config.yaml
n_kv_head: 6
d_mlp: 1536
positions: "learned"
qk_norm: false
attn_scale: 0.125
init_std_qkv: 0.0256
init_std_o: 0.00453
init_std_up: 0.0256
init_std_down: 0.00453
optimizer: "adam_atan2"
lr: 0.000921
beta2: 0.98
decay_fraction: 0.627
steps: 9840
dataset: "wikipedia_en"
MLP neurons of a small language model. Each row is named by its layer, matrix (up: input weights) and neuron, and shows model dimensions 144-239. Each number is 128 + 32 x the weight over its row's rms, rounded and kept within 0 to 255. Numbers have three digits each.
A block is one neuron, or neurons of one layer that tend to fire together. After each block is what it responds to, as a language model described it from the Wikipedia text at the highest values.

L3.up283:169071118104159145158087083111139129153156155050106136121133199081108171137093096116096190146126123115182165135116108103131193171169100135174116147099111154098119133153128080091116098130154157090125151145126146120121113060126136074109151094143173132108148082099163179142188123112134153109
L3.up288:113099128109105157130162087158140068133108188062094146106116108104128160136126104133097172088132154124101150115126147107134159160177103120135121099117051140066128133148131140150165031128134121055082133129122133091121144093163178086126166124100169132121096105106064178127184067136120121137
L3.up438:097097187058103143122127145146099032079165197142110179088117149086126149093116109108109121134139135121131176107130095107206123122155105153184164130167089134122134080146166117127142048138203141095187141145174111138123095089127178105071133130099160112185116113136084187171096120133108105143
L3.up470:070140142098082169124092083164099110092082216049147144094137107209021076109092188119148149121105142111170170123112097108153181145151129147200123161107100138132193125153132143080150113086112098061175100152134116121130145106087181136105153102133169122111127092096056157108145102066141131081
L3.up611:121112187131120138083151107132089125080086135047114190082116122146116155123152092081106092152133087106141188102157110129163162105155117128178156176076076081123169102117136113124094109113214176131166140150138121143118139065139195140073159118110127171140143108175100139128147105155135096140
L3.up689:150078092120163155103087039129165166154156139111153117140148119185115115119115089132146169145109090137173127153122087071096200157133132113111135093067097121151108110103161107142133076114162120130111098128130079110138108091110200117149153077135116168113166076168091133141178101124101129097
L3.up706:182075206144170147108150074083137164044204145065115147058127101181125098118089142076139078111128125085129150156121115095103164130148097125179160124144112108157138091132110171100051166094100117091196109178106116121117081066114183101058151122168084141099103137130137170126144091091160148131
L3.up781:102054117086085135092142131157141133157144176122115167076118154146107071163104152121141132101087125116172199145125095099159118149206131110125128124072074142119151130178083088094090046082135168119138082169132120134156095109098162133058108033159139047142146132085117150173171086132081128131
Description: Geographic coordinate components. Degree, minute and second symbols and their numbers in coordinates (46°35′48″N, 120°32′); more weakly, numbers in results tables and stats such as 45.14, 15:40.45, age 34.

L11.up208:129156098107144141189088123175091145120213100100087137094123167139149081135129116141131092169149121174112199150169127136132162131149119124121111171154139126151100108141133211110117096106122161127068092125113060139038149084134083111138109183137097088072094069104145111111091102100123142174
Description: Inside creative work titles. Word tokens inside titles of books, songs, albums and films, often in tables or quotes, such as Man in A Family Man, of in Images of London.

L10.up38:131141131094140170136170106046077102079078100096134146073097136120067138098115158121130151070182094146133115176143165139156141143131131071084161166116097131097088146111127161072110058110153090107158157095088182178091144085077162139119153129109172054158149159166107158106083074151133119118
L10.up67:088131049094135121171082107115132135161146141132085106106134182120099072088115141154110069128198145154103130162063143119157135119132134036136142118123116124103107078135168191081145077109144124131105083080059129117106144145103145106086124167138138087181103122115188123122107078129148113173
L10.up646:139153090113111140152051125153113117168177119099036116068115165141120084106118192090130137135220142138158103128117118105139134127147131128162150121134137143065108094129185126104144138173137219128135119189083169123066162092098164150061100170151178127172098094116144136139142067077115129133
L10.up963:122143156090128166101155112112179135070175153081133150123121108125117087163172105136170150119111056149146132133145109121154129124203087080112201120152112129084142099088108138136182154168121147134117100183086158177129128093066155164108099134048154119111164115156129156101174098091125166136
L10.up990:115131094128139121179085086133170142122175071101121098103170174160137093075113161051113110121136082137176120149186167140132124086133113142178108163123106116092135155178144139126157116121139167082125151114090124074000138074069135093119098217163146052177118140140160121061139086128081096180
L10.up1049:156118130127142141158173091132101124159166145143142151128101146080124097020196130115132166171119121137105139187102117157127122166143153115134200136134091142112138128124172132165096116096143169129138109166083177163117106119070141112171064117165101033087127140175163099113082111115118151109
L10.up1438:149121124064172118177142143112149087162145081107151180159126130115151116100138116126125153087155110154172147120136119168133179092141112129127189143082086148083086070162179086131093119133204210148099108143132201093079102093065130139095083112082132078163144069158141108118077101156104140125
L10.up1523:141176170139117132133133068119106184132100217141076145118078115069128054105146114076141098167136111105115184130162110166087137134134142153176122141172122136140118104087110154131127121108108141063132125130115147120044187113069105108094105114136108107130113153108168131072086090105183122167
Description: Mid-word name fragments. Word-internal continuation pieces inside names, quoted titles and foreign or rare words, such as Enem-y, F-á-bio, F-ener-bahçe, and Pre-Commissioning.

L11.up810:088114145129155166119125144128159091133159163111149155126140098097098152177119161136206113111069071212093209123113142116113119115103128133116100059051090123102140048116121155156139107101047155137157166206114150152136179079131101143065076071109107062079135171078156153135115092165107137134
Description: Joining punctuation in data. Slashes, hyphens and dashes joining two numbers or words, as in 8.8/10, km/h and 10-year, plus cells in tables and infoboxes.

L3.up163:138105121157179118176143151114102126182159105081122099159154149193122157118113129159126166160127128125111161095095115112133162142135113129179081135156112165131114150151179117117170112118121193098105149186127120120075035120065131057129109120121118154056110092170160131161132109151105139146
L3.up178:081171142150027168131098153139115093159152132108108181129094172111134069138127108127111185111149063167091147085158110161088090149123139159148097096140109133122145137127177143103179103125153183141108114128126095127110102145038100132134089118110085094136152122111095140069100085151074127149
L3.up366:145140095089125156143135133105174106166195082097142134114099183110147166142135180177156160125142147156183123134056133101096119091155115109142149069071111121134123096137177124124196073173098201144062125093134097171129102111146183103064130110033155086126190099085079121124082101179084163118
L3.up454:129100089153169137155093108074160131142144105127149114116106108151115149076116161144123152133159145140086119085103085087085129174110107125094203101203078134137167162101140116094160052142170138138126094125147154185102081131111136087118169100082147118121146106179128140116140143118090145138
L3.up564:145125140109120186116144114114131110119211113084124148170121142126088054134123184136185131110124118156122128135086147077086099171179106139201135116124130061182111115131149128111197032128147155100067131173110116132131168087152133125064118127074167097097156115114152143134160105108109116095
L3.up780:153186152192112171186120132122142100172092126095140123106162157165107136179136197144138072111146081114139143071154123147112134088159119205100066109163101111106134098142145133139198088110118175136121204093094147163110084125119163125053128191142103116076151128097177119097081050124149124088
L3.up1013:126129173159105162117114127144135115159182111092080126136114149169116130130203168137102119151166076140104141082111130112051177150134123130109134108154122157179146135122166158156185133150164191190155104120107145102071081118089117107144082134141091101089101119102183112070067093131077097115
L3.up1205:086146106142086197105121122117135136116152099140102213119120116145106122102153125074169118165133072119152147121163160151084053115139127160141171099112131096119199092111192139131159126123084171136151088110108103124113147127024125129131067169109100122139178118111101120098134098148070117146
Description: Start of proper-name titles. Opening word or word-piece of a multi-word proper name or title, mostly in table cells and lists, e.g. The (Wu-Tang), Sh(ire), Bl(omfield), Sinn Fé(in).